From a checkpoint of a small transformer trained on Wikipedia.
Architecture: rotary positions, untied embeddings, normalized queries and keys.
Training: a variant of Muon for these matrices, 260M tokens, 3963 steps.
MLP neurons of a small language model. Each row is named by its layer, matrix (gate and up: input weights) and neuron, and shows model dimensions 64-191. Each number is 128 + 24 x the weight over its row's rms, rounded and kept within 0 to 255. Numbers have three digits each. A neuron's up and down rows have the sign that makes its largest values positive.
A block is one neuron, or neurons of one layer that tend to fire together. After each block is what it responds to, as a language model described it from the Wikipedia text at the highest values.

L2.gate462:150158128127140206147116160141127112163142164191084180179154112131122097117142145150129139137080089164139110140129141146130089112132136151109115132149122145162123104118130163127117122092183146166104134177151137154086102142095154136123121118137099131142091164106104129146143175147122136120117145131119120139109129103126125142157117106101113147113135173084082124166146120123156124105156
L2.up462:150132127109135118191154132146080064165122144132145135117152089152150104127102135110152118132090132085144122161125109130157124088111147119122124111144152175113110136120134108109166169129124098101107115127177135130159104101114135083148162127088156138142115152113137117068095146150136155133190189106129147140142114114134136114137114094116102129079159119094087175122122122124150124106132
Responds to: Year century digits

L2.gate652:131104157110111160121164092091120114100122110102165132141121134168130167095147170117151108108137119136118151080150110139123156117132128118143105116106159117146102100117098121100125206146116122123111151141169106181126106095123131136110091159133105112151121130157112141140123120153132134142110154118131150126122112101126107134143111109148099149121154111146128139144097125141116135153134
L2.up652:125079146167115117124142091116097118112113124131132148132176128179116128111114137120103118108185172086145123156131138112085138168126146136157137108139169112097118110143138124117097129122105102117145105163117128097108113123107148110096080172117176155154130125159145135101095129130104167137144178061120166131135085113131104136120163122106130153127103117161123154122108112128123108132146
Responds to: Opening quotation marks

L7.gate207:156137131132136060119120134139132152128147139142117137157110109080088163173123147137128145089101153121136113142133136143092121144156090054127155123137126081136137096121118172109144122163111190154087147127127130132121105124125114114144117166108130165120137080134145103096124157119101120136137172091106134140121154091159130147131102123114126107133127140098127197140143149141095136123150
L7.up207:114120144145169136125116116073099126125133126105095173138156133153110148157098129126100159138137128099131133142098100140130133133105099081147152165123134143132137084136139075109176131126118142117090085141201133174108127114132145127108143129115147136104136139078109129078126153113123149090114094090091136109088144110144183113131158145172101085099077093092099154129110156145129128147099
L7.gate254:197155135100124092103118163099127145128165159134138091115135165088089104129104124146116173144150118150112099118123093082153118096130136157139144113148139138149115126141109129142094147115145133212107116150162120138115106115097125142089172110089110138128165133145111102139125146151122114150153130120103126165080124142170092131178130165105119117108163089139144138144133183122119128098151
L7.up254:152125138099121138129116143150122166118168150136131139121119164111094136106121192157169109152103135127161091167107106142128102169137095099121173153130113093118148090105144138140133147112105139167132172134141145141091160119094131165104107123151112105159185121097136147129134135098089106121136120100088147126135147127133130134139140180150126120117129158094179107102124182139087113113171
L7.gate360:173124139142158097162116103170153137140122134132129130139146120089137117174135125104095187120136118158143091132097154134089118111143122135136155160138149161077134125108138123106166148108136160126092169137126133115100087132177131094150147086137133114125161143136115135125103105122150090139117121127110145140127145116107124138079142128148124115112119135105090137123144105151116101088100
L7.up360:167136142076111107133093151122103145148095167142113150144107129107143116136105115173119136120136123099119123157119142059143096105119106118160163147151159125143130114168102143121102160088151188163119116155140124144147083089144152139107153113107119183094103129073113082155111136122158097075169138131123106164149142160151112112139135150138105122119147150100141114112139096142150081172152
L7.gate750:087183100111095100149122091067128139138116107146105142124135185093097123141144127151130154127129157143135139135117164139100163135075136139154112145132132114151150144121137168110185130158141082149148164124130150094159131152168138088175181161148127120100100112145139143153116142123129103150100117081115141112081119127141160110134099127111145089113148149130132144093169107130119120113114
L7.up750:119131094096156112118155112150124143110165162137151118113083108121116144156124109134096122159116099111147156126153108143121146159187087177121143132103096126129127115079134096132143165142120144138105138131133127105121124119166137082092130159133155081099098148120125101155132134162121128102195122120166164121101127183134156121151126131134113088100089184098171155159163118150140105148116
Responds to: Clause-interrupting commas

L4.gate71:119124159086072104159117154127140159112128126119136142143092141128126123117141124109083144090153082093129100155145109143129185123121126106108090146136142133125178121122136142124142094166088138150110129150146122138103173140163145107107114114089119146157128092157112086109113106124105152136117121115121170143136166126169112123127114135108138109075120113121140203135145182134139132097131
L4.up71:118154087150143118129114210151096132114147177113106150114149128109123135129131162104095171114146102146111095143159131119132127108078112143116107127166122142152121142138121092104125126151138125110121164131154092105096143130149103130081105096126152093089126066132109113157131121130111133119114120142147147150108139158164135126149096118099168139123122153111122226124119129089113107165191
L4.gate92:112122155123106124107162128110161128122145148106093139176126138090153149095112141118143119154125119132147120103128121168141120140154156080140081109152111157131092122107129144096105136124131136148151137118150115128155163114124120119146130133131111159158107136110157127144121086114145145121152147166143127123143141168170122083146117156088072092093136146098140147175126136162108121144131
L4.up92:175110102114114126116150110102120120127135119166119131156137131113120118109150127086101161093110110122164120126096094164107142163130197140136114104175102124096075137110088115104133108134157077123120118148155137170176158144124137123096124146116136115147166140140180133116092146133170102174104161077141134097155067079125119155110111130098073115121119104105088111128115127155060116137121
L4.gate138:168138141100181113132103138092093112136120136135131118087129118105117109148106175144146128163109130086105094151169134187110113083177146108163148116145092130150119163114142150095112139113114117145100143135134111117095113134104100114146125115130109117109114128099092141108152104113132129119095138155145160145149101140127113143148154144117080078137158161076119117124120183109119148139121
L4.up138:188105144174118138148120101142139116132109135118110138136132124111109101154078107111150149122186103129162120124087148138161124110140172128112095119100112121144157125106116133126127115068110153135138150204142100123100121171069113154143150155123096113142112144179131119148129137153119144116130116140177136124119128137130099133144122158152149165093162104140123087139140182114126147135143
L4.gate153:119113160116135095118138127083134105089089145075122151149139141096105106112143147117112136103117165146187104139157135161100179120149122133154120150180161131119161133135123130116160136136111150119139150099131100124168180128112152137107126159154139148139147124133106081156132138152116093115124121104137096105132122154120150139104116163153137165093107172143154176153120098122097112131093
L4.up153:122100165127127106159136142140084135146153206095146099149144069125150130149155129086091104132129131152125124112113124124133117113133162145102097087108103149130111123179115132149122154149118099125146136152147152136099095123119135116145104196137106119088114136117117123121140116088118139109133122188142152130149176090146103121135104145150177107107154129135152147088136147110094143126131
L4.gate263:094149150159126138136167102137120109109098110131109161146133129165110122099087115089086137110097094122159162118105121137144114145155111138172066115177118110103154094147135124082163173135088126130131113093106160120139158073127148141121136149114125163164131114146111091125117136173127144150095174116111115121133125151179146069110177106067123103135107108118133128124155124137112090110104
L4.up263:134114083110065123119127127127119150083131144155120129119162134103042100121138144151132106116105118097129137085146118158106095145109136130130102097143142149126109135124099153139101140124154144100157140138121108100098132118148087096129158123168124112138132141133117094139100111143117122127091152094119142134111120128167145130092160111168107138084112125139149130146125112130151142119117
L4.gate290:128169138151141093166126168170136068139124091113136146173139138141101133115123124138134072114086130101110139120139091141141131111110140151120148157106102139092128143099104152138133122118055126119136124090155132126118112151150152119101137087125104184142122186151146122125127135152123140125152120093139110100108141129147091124115129107098106118115108103113192175132113181115137170154096
L4.up290:189129188106145132131079078127128146104108117166134138127129110143125132115164081147107126160155135100138063148137087142124162147112144125118113081131121116127121176133172122121114153111106140091128140127132131137096146142123142181094127145128107111172150119123142090158114118108105115155112147169065102101121105186167135114130165124141131152124105115106106143099120141155129137147157
L4.gate304:109096119136146110130120156137128124146130134135104144118112106122102169140139078130135135123139149120117109110098112150110108108131099154183098124147139133209128162139150149099111137127146130150143161116155142151134153142084108144117094112131152081101130099135112145110109140154110112097108158180165140129119127175132116118076106134095127125136147134120101132151140158085151152120118
L4.up304:131129117123135125130134108146106150137115090126121133115192133108151122150125129157133164133165119136138134104097118139114110121116087133144096149149094149149123165163136077122115143185153157119127156117141117156136163118108110117119100158143125094134141121150116147150144190122108151125113154070145157092124105131123080132092159163115158093132123130142125194091108141133162147142117
L4.gate369:163136117127139105142144135088138154148138183153158112209127129144127134162113110136098127093118107150114120124120108098131121106127129145124125096102125138137131162174122145128158098160076094099106142110127107148136098121089153130129144156119154120131150120111128096152163097105167078125148102160144141148109148123149111166158114150098076125090135147119153134104118125143109156148118
L4.up369:148169153112117109163170103123165150148085137093111128157136125130148140098117128096095137114095128150124113159148118107114127140101120122117090099109162134144109161116125150107117134162119154138110068141116105147098168114149117120175138128119104140173128122120099101195152153152134102108099138148105123167111170149106121144103139132151087108098142113136090084125127133104107116145119
L4.gate407:144145128128142129143136128128134112156108093133042155122151112130110130131142093103103161136120109111110107121121129061098140153131141119132106081160137152166134142126102156103132116124130131102116129157156108122108136118105126130104155130121144136117122148152137105163131175143100106140145181154123170070147136154141148094098146138150165096138133157159113115154142135094137127116157
L4.up407:141172158117168112120131139136093141120100130129121128146147137118143131135134053165164118157152106125125094117127116154099120070155100146133109127159139114158115100129120177132141124128136108090136108138200124143108140088137069103153139132106134130115105113157085126112151141092107120122122196149155184108156104120131115148128158149118095156098124141111144106115155147113139135135137
L4.gate424:146161093116115122101141157113145101122124116169136151134105105098136099146148134146107096099094129131152118149120151168150164158153152141094122153185113123086122151088143150111147100119155106124141114113105167112114120142076122116156125172143102147143156124131107088151114158138131152107111126118099152164131102146162129124122179119153151167099139119137141122122138134151154129104120
L4.up424:160135122118129082123150132124113082121121087149141137128117154112146111158111129151098113142095141125132109138119148103117147113102105168109178097167172103130105097151141123120117163111131167116105114112091131137125118141057127129133090149129094133141131102097132144112110129168119142171093141121117082114085125170162159121117106097143103115132129167130115122132136146119175143119157
L4.gate467:094136133115124170097138133126112124157127141159092156102142118116128136117153093113129121125110098103130118086120088109156147125128090145136153111140124106115119103105106128119149141075155158162165142147136154104151096167102127146114111127160155128152115111171130118144125119122120135168174147104150107121148126137158127159091154158138163112118114142101130147158132118139152126101164
L4.up467:168133091115091154085122133135128105139128166110129144124120119096117157130134146115126120106148140126089150139139153116109126119134133089126123133145129096142142138140148091106101102103127173097165164139100142105161103115089099092140083121056123107111124132112115113174095113147123132115130125094131121140139135149143121073131145106150091171153141114129148130170109178128143087133174
L4.gate558:077132134126165138120155140134103151136114127130087118159157161157097106080113143137055114133149127111134113131137098127129157092153112138113148118097129102092125144122181145157123184128162178165114128153133124129147132143128095128134114125184125129130130112151103144165141146159142093134147095170125125097135135162115118133148143120118130167111133168130144146088150153139127099173087
L4.up558:112115091132135121156125162123121123144108152120156160104124138185154112168136134153116126125147165139093085119204105141151081109103097137147171109142177149118089129141144119128117115075147145131120138106156147103095095137131100133149111132192114137129129128156152122188126125187153123087117123155122135105145126153148103127196158142146094159103141162119103142124094136132164143128143
L4.gate650:133139146087087131114135132116118152140143119096132134130126120134142126141129135079085129108100116154122142117130108094150146135176139115119111099151109084146141164156154134137180120170139145120119119124165118121125139149091074157133100189120122110120154152170131118135115137115180148135101096124143185102089156124102113167132142128135115156152148118112151131139105183160112152108130
L4.up650:140160127131109141161127158117124151146097130123140112126118133138146120163120118147117113104170103115138169160142158112135145143163118134118104102129118139094149037141125132128091085114125107138136132099132104075113102135110153111070139131154109179081115139139163110138104124139111150087141084131099136085141117119128105124136097062164100076103097107124113134111127148108102146128152
L4.gate678:128154176135211175174150112115166153112132150157152160155127158106125165084136128126091135090131140119113097145126155137145101082149091187143115115140121135113149108116065117120128145135116120114092136138109146171161152154086119090139141097134141131072103112136089130160101118122141142126145135081107154123147116096145160135084133137101114144141167099129128146112124085158114133137119
L4.up678:145132137120137117125107126143128115116113081153143144126135162122188110099114098137119124083126109095078162134155101175160147090153133116092099074162117155139125118150096143125094126113142166184173147160160161108105133115109130083117137129182109118087107137099120118126119157164129113131104146126123124113117136117145130095102131122133142173124140140128136141150116102158091135140120
L4.gate704:116133110134149136166128134157132138146140164092118167095091139122131101166152119153143133128116128142163134110132143136141128086098132173148132189115164106129129173186098152124088133151128132074078129118177106119057151151119091145076130133152138162135104162125119122138105153104124124108131133127107143121108087162127131136161103133120152087111121152150140156086172158133091120124123
L4.up704:109107166126126097117099182144106098191157148118104135094093115080120095116121151084107123104121179089119111140083152111099105105141156103140142111165126157136118152171133125119094162136155154097124129073143147142090176150109127093151132132145133146169112159124122162105105131110104112109136110110187110127130112136116129109180105139168134130108114119126129150101150155146113100106083
L4.gate731:132150119141130155066102138161106132115154141132068143124145104075105069092131100121104130125153084131114142100132124110131109145140130148139167099124141145120156117118130117161134116151115144140091097148116104137138164117153105160114142134164136076144154108134087102096095162150138111159128118118098137122147137140123142155105120114102115135109121145104119163114144113155163124148159
L4.up731:139139178114129138129135103113155095148093139138089147159114113154128133081083132104134146162090101120141154128131089083160171120145105140175144099153110139175129067137120119142097159138122180108108112118139119116132102114138129085138105128128119086131157130135113096164155132148119099108185102139156143125134122180157163134097099099134128148112147120171131139089127150124138151166146
Responds to: Paragraph-opening quotation marks

L7.gate19:123113160118138132128153119074159089146106102104160123120133147115116144130085149147166102136112144131162070141115132093123150169172152121090168085117177119116145127133128120137105138129154114111127161098098103145084068157128171107125140126141099142114130117157138104119110124137093160148132130119141135120117162093153085127155124158099151080085117126101099135140127074112126139098131
L7.up19:153156087126130160163152132124165129113125155090127153118145184132105069119165145112127136138122142117103147170154101166174122147145123143143145119140138125090105108136151103113110127108134146170158130118121145136077103126134110126162196171122146138141153139137130142104110126110136157151121119184110109162138140135121122128130159150139113152135141156138131153108129147118154077099093
L7.gate527:114095093152133132126134125116141119128098143120152185137136114157131156181154147096143140153112110104132122099102104133085120125135117128134163154105174120174086143096109114110139102151141152133106139107123124136144113137112157136135142141138128110110078151110133134106115062149136173116129107116095102150125130126186127138091122128093129147103139140109110138149078103158118124091085
L7.up527:112149142118108114152114155155143122130187110123090144149113115154130117122169154094105099133110151138145148135115129118124119130136091134150115110134161188166117153137181154152064140089167119178087083103101145109106119158116159121138084121133096118108111131089139118114161165117101098127157137144147130153135121112118144147161129136085121122123135125138133155118097149168155119143127
L7.gate617:105098061109108158189144101079121152102084141111126150137126116147135099162149089127126096111082152159143090125125139108122133098163145146117136112132172103091155119118117150090135127158111150139090101153139067092135134173155113101120121158120111053102099156100142123153106114134150117116111106137144120141128140131108126112146110158088117115161121149091144157132133139126132110078106
L7.up617:128146150135157133165139138145123096126138142142087167093112157083116137122134126109077113163107131139153168100123117109127132114166140123144107108122102166117076110121162142137112131098096147136114143157104102124107079145141125115143101118135168099128123086067116100149144143106126105098119129141117155113124127101139115149124111135106099160085147103159135148105138156090186157143105
L7.gate706:116120141138141131124115124115161122143135131115168145092134127141104135139096108133131137158125125098217135131142108126120118080127152125116148122138074103153105164079131138129172130139154095120093140103075120126084148127152082126170198099146125091158127097129111156157167121103125112131149174104114121115134135138153111133073108158132121107160118169122104139118124111110145111105137
L7.up706:089173095145134158172137077143140133118075138127173117145101103135098097140144152117110136152094162148104099127133123139137150083180123101099125131098124139149093149121140133147110136104136124141135133146095127073099139133150094154158093105132113162132155097154155116136124124122128144138104133084124104114108151128178119087115114111131135168145135157131096141130097125181172135111138
Responds to: Space before years

L4.gate8:112098109136086060139140114130110100104128123147162175125152111155159095114114147080133149101085151098172129152146103133107134098139152118086179118127165141126102141055111162106117122101108117153099131090172135125146117182112105101137138098129124133131132145143124115129133149124082114167166088087134111120148134094117104135150144160093151125170147161145168175136138102126172086092134
L4.up8:123138126132148111107146101084086121147159104172154160112117089167121122085110117118078146080108150096136131131140127118087132139126138121124161117069173138126146118113103119075099131121094151160106131131124155100099137170084123129156106151132128126128152104139137159103108108133114094134118118108167108115137156141137088114142146151112078153119153130145103133144121118142178111111132
L4.gate27:147106151118151122138183093138123135095182087132146150154095126152113099128133109080154143132106133102152076108154145097133146090111087147108089122145137131105119113136100095121151144110114134147115139116155116125105120129167134094121088144140126101074166130136166130107138163087107117085107142110142130102142105169133106108105150117122108114123125123110158172146113126149168135104105
L4.up27:114122092153155135181095079136159162138135107154095166133099138163121115165132121160138122103127155145135078168184120144136120078140116109116132116152142123143099133104109125129127110126127107132145113149080078118122114122106131109162083063099119145097144117098084105138168147119109126132105122125148135116121131132111146118124121160124133129140130126161166121179132104124130145117134
L4.gate67:142120133106146120094118089131111120125154151141103101135096137143106119127095124163092121122142120074187131100131113120083139100105096146107126162107093118125167150127127110155101097092142151145144098144069148139093122128106123157121130124154155111106113139090097147092143167147115169113139108116113134105078104131124089169115142113099136141094102115171150115157098141123152157108137
L4.up67:093167148107086153109120139164143141152107114127135129112085161109170132145118186143169113103147143139150110118116105099105096093111116127154166129153179119114109115130181140115104120161102113127116126134123117118111110159083119144102161131115114116124107133110109130117132093160128160115128102086096128141082132089139110100149145105109051134085121154112103103132109150160115137114146
L4.gate179:130084130144133138157133117111120118119144165135139124174145100132130081131119118172107141098123091102126124142093142102112125123196109103117130130094123116131169141089140135153128156094124117133140138149104108109110140088139127104137166152192098131115201120114137078127134156123087139162098099132104168130153112128150096117085127128114117154093141157145150117137105163112141134101129
L4.up179:105112154134153126111115164104090136100162122147107107153102087109166133155141137142115137124138175097180135122137128123083117118123138077106087156142108107146171161119130129147132120144172147137152130139124056142111158128157114108176134094159140130117136129112097127093106131177160157096174132119128113153130150098167115090120141139105175170091150153129149139083127119106146079110125
L4.gate183:084128119090126094118149105122100132079113148092127145136123152126133101119106073112116093140098159116139115096133125145133124117130122135127138139138151144165094101132095137139154119105132112116101114140163106112125137123132108105134153166123134156134119151124161157144144137162149152102110155140140152094139081111147129122105141137123145139112098164085107051105123143138132098122115
L4.up183:091148093150118130148131150120148116128127125144134112140153151096173143138137152127105108095160173114132146127125125144110142133130104130107126142134141120128117110129072039183135103111117134134140130153155155109143151144113120116128180144105121109132152130155173122156153135146141114117147160122107087131162130148115109105126124148150130115102130114128106107111151140166107138132104
L4.gate188:135112158132190140109111136091131122122116127153127105129106101162095130114130100090181111116130069121155102175113110146131106135156107127097104171108105151154152108184113136122121104084119162115082129157096106132103149148124117124168168131121177162100101146118100102155156110149145122174122149151114122122162129096124141092148107122164108094121088109124119172130128152159150133115121
L4.up188:118134110151132123159122104105128143084158204128096091154110123157150127137111144112177107127179119113099111160142124139125177152084097175119163141145130150095109158101086098140122116132174135149147166143064129101114128122109162105164134129117104144128129140125155170145116112095102090139118104137132152145101136131117120153107122127111107131125142163144148127091168114104123084134141
L4.gate259:151093127146109165126119135123148139116132133110153131130198143102068140135125131101113103140166099141125138138111169121087132135167105120102120139113108081136153096150142100129114162111156148129109129148136113130064089077111083170160126189123126158125138110099109155108142148141115123128139118107125107090147099122103123127100131114096165138122087122139091097109139149105151077116143
L4.up259:111112115120092141136148142152132151090145131131100111142093103144142170097106114130161105103127104124098084129109111141122159162102136128131132088132158130177116099138124108135119153140094128145152105166150125128083121145137136162142123086146151166107104129138104166137074140113104155096142108137174105132135145162123107143159108065135169139087093106160131146142123096108185095135122
L4.gate273:127094169077142133122113167162088090160144116137119173122073139132152105113113118137103093141104129144125150101153105111113145143138077101105166152145130143148110112126105154132135126125127097147121142113114095159098121124088138146125150144133151179172151164126117109139110143117084138125122158121137160120171054150127136084111128156148125159102138138084122132113147140157138090115149
L4.up273:155148148118129139130155107127109138094125112146112159139121126109125138068112138100110110117101137154132124157160146102168136168112097117158139142093139181149174139119102157123095142144120094136110131184120115150104119143171127096135145140142163128158163125117098120107129106134103146146125127137167175109118134174166120138094158141133131131141126133101145126122140150155145136101123
L4.gate289:125130126139127121123146153125161069162149102126128178114132141175120147135093139131076178110160149100149149145086115112111111101139121116079127106139114107100147149133150114127121136111167184133107207118096108126094117081111066103092151146145169101149146104116106131132134149133151114133161137112134118131161146110133120106118131166112114138123124158130155111147138155129150105094143
L4.up289:093144153165122128131122104119109096138130149116106144098147141143109130132125110105124143101140193091157157113122113160131135099127107109117146090135127127092128083109113089141102128123183132132156137132158127092099180092162093153136170133179129095149108125114153117132135136187118118103137108096157114137095153110133139131123112113147112139092106147136088138130122150169099136128108
L4.gate301:109075136161118147173136186137117130128160117103115110106095104126101128153129156131132140189104097123138143142088153119123102107125138136153146080145095174146140164132121143113150104120185165112132129146117127130077119103101116140160124122113123155113121124116146104126147134111132141124128122120126130122087145120120090092128150187126145120101148150120165111163094154145116159082137
L4.up301:122105126145138079115101116125088147126125098121121098142117171113178130125123124194125093135123113096099154126082113128097126106124134149160080110180097127132127117121104153115175075149120152117145136131138144146118151099160160152123110158135098143125104166115108097102120156109125104116106137097070123124121169151163129176133135128138135132094128170111115110171088146146137163110136
L4.gate378:133152119114152160154116141128131097144129129157130152148100084118117114151131171096121146158103116111154137119097109085110118084130140143123150167134156127109105126170126099085118101090144170147123138129091104093065088169136140124135143091132140103133077130121104141171146166153164119153178134089144135086120129112123105126132174136147124142135138132149138095144111138105116111049147
L4.up378:087152135164126121120147126073122135148103119126100167126091137124162146129104175082116120152100150115164102082119109109107145080104166128138119145128161131107085165114117152125142138107113124137124140160132110131086128139150068129124148151098126122107155098080103146130099132128115128131102121131150082126134111077144088128127130161152120141142103121137115093128126149172149178075131
L4.gate477:145131147146137173143165095137141132124170121122107160143139116110160151114122122126142127156087144116148151139095104117108106099121082073085147168148080144145130141125107162117106140136119115157165160128122111111127139107144102149076144089159161093137082142145059136135130137142102152144109176112121081135159109083114121120116149142103128120107180112142100161116119120114123119098122
L4.up477:144113164100109105170120110121116080142114147137150089097112139085125134122093116102126123157079140098158129134089140100131117144139150141142157113106131191114137138136128157147112104122121136129079152109140127158124112119149086149140136138134123137108146132118113135163115099106135105150076113179110108153160110107179091135118121109135089136123105129139163128109145131079162130116108
L4.gate514:120121123160139096144098119124166090185108097129133153125137098146103108122165124085111137147053107101140144166108141129159166115140145106153131120105169165106143124078153112130149096169125125176123116125135115130079100156074111110157146143111106111109153082132122079147098158135123123153150113104101115142117098173118132141103129086128107133122089146148105175157117125131121119122144
L4.up514:116169147158153118145131100147120144130117086178166116157140119137124150096101117093140150105124116125141118110166133131141102149126124141135110138170172172112146117147121100090148133124125136127118114157156111129074128141131139138147119140175123153123133063160123176124116128107100149139117114145151174127155116115148084154143138125138103091154132109135128126090119104174131134125100
L4.gate574:113139147130147133136170165144105107155110099119091176104128108198111161130141156114118089129092105154126105149101110091175172144145098118110115153123122129185127103141130099147161119152095124149142153099155101136134135122149147155142121176167128107114131114100126148101148134153133114122132138101054128120109104151149134135137104102084161114143112136143124205154160102172121095131132
L4.up574:130105096118130121132147168132147160130145159149120135115078168169099101142059134101165082102105085129116110157135142123096129111147122110080112168127125126130104141115089102146137118143120136161117128087140133089125125128133116105084097167150133067083170139146115100076129100126157130131162159132086135112119147153138134131111127119114111125119119120110124177141135173142150120126119
L4.gate604:143096157132123112149131125106088145096159166083123161089138157150113135130126148142103135171122128178104168121157135131070123152096106095125157147107144120096123144147136149107142115141116114169132170107155106121134148116152157124144154125195127128193139100126147095179106144139097110150122125139103110099096168154132136121122142081082126179123145160112181159105120127153146119130121
L4.up604:130119133156151165165144132105132079074114143102102137117099133148093171086128125111158139128086139171133144110168122129126151174099120135095135148110124129145125156138116125108111103129119118135133160116080124135102150111147105128143174145165131174172142091093139110103152139102133096120111144105167109102099124167097131104168167094097144173160168164136189146125117126160162108125113
L4.gate703:153155152121144100117125144150131157135159160121098110133154131105098102138148156128146090119133145120118143157129127123132078179118132094130156124130155133110114122137097123134151128141142097120105113112158086160156137112126093196114129044121174109141197171124123143119126118153102055102104125150141137139135155104132099154106113110086132129146132154124136118129180115112163122108132
L4.up703:106141152089132165129122103113152130104159141127117129128135085131098154129105103138127101111152107126167107145129143122133104105089101128110128145076158094095097096161148135174147094118145120138100080157103147120114158165130123170172119136127120091132097143125119134093143059178088142138129082137098113116125081144104129123145124163106078129111125128115140092132120150126135138103130
Responds to: Year century prefix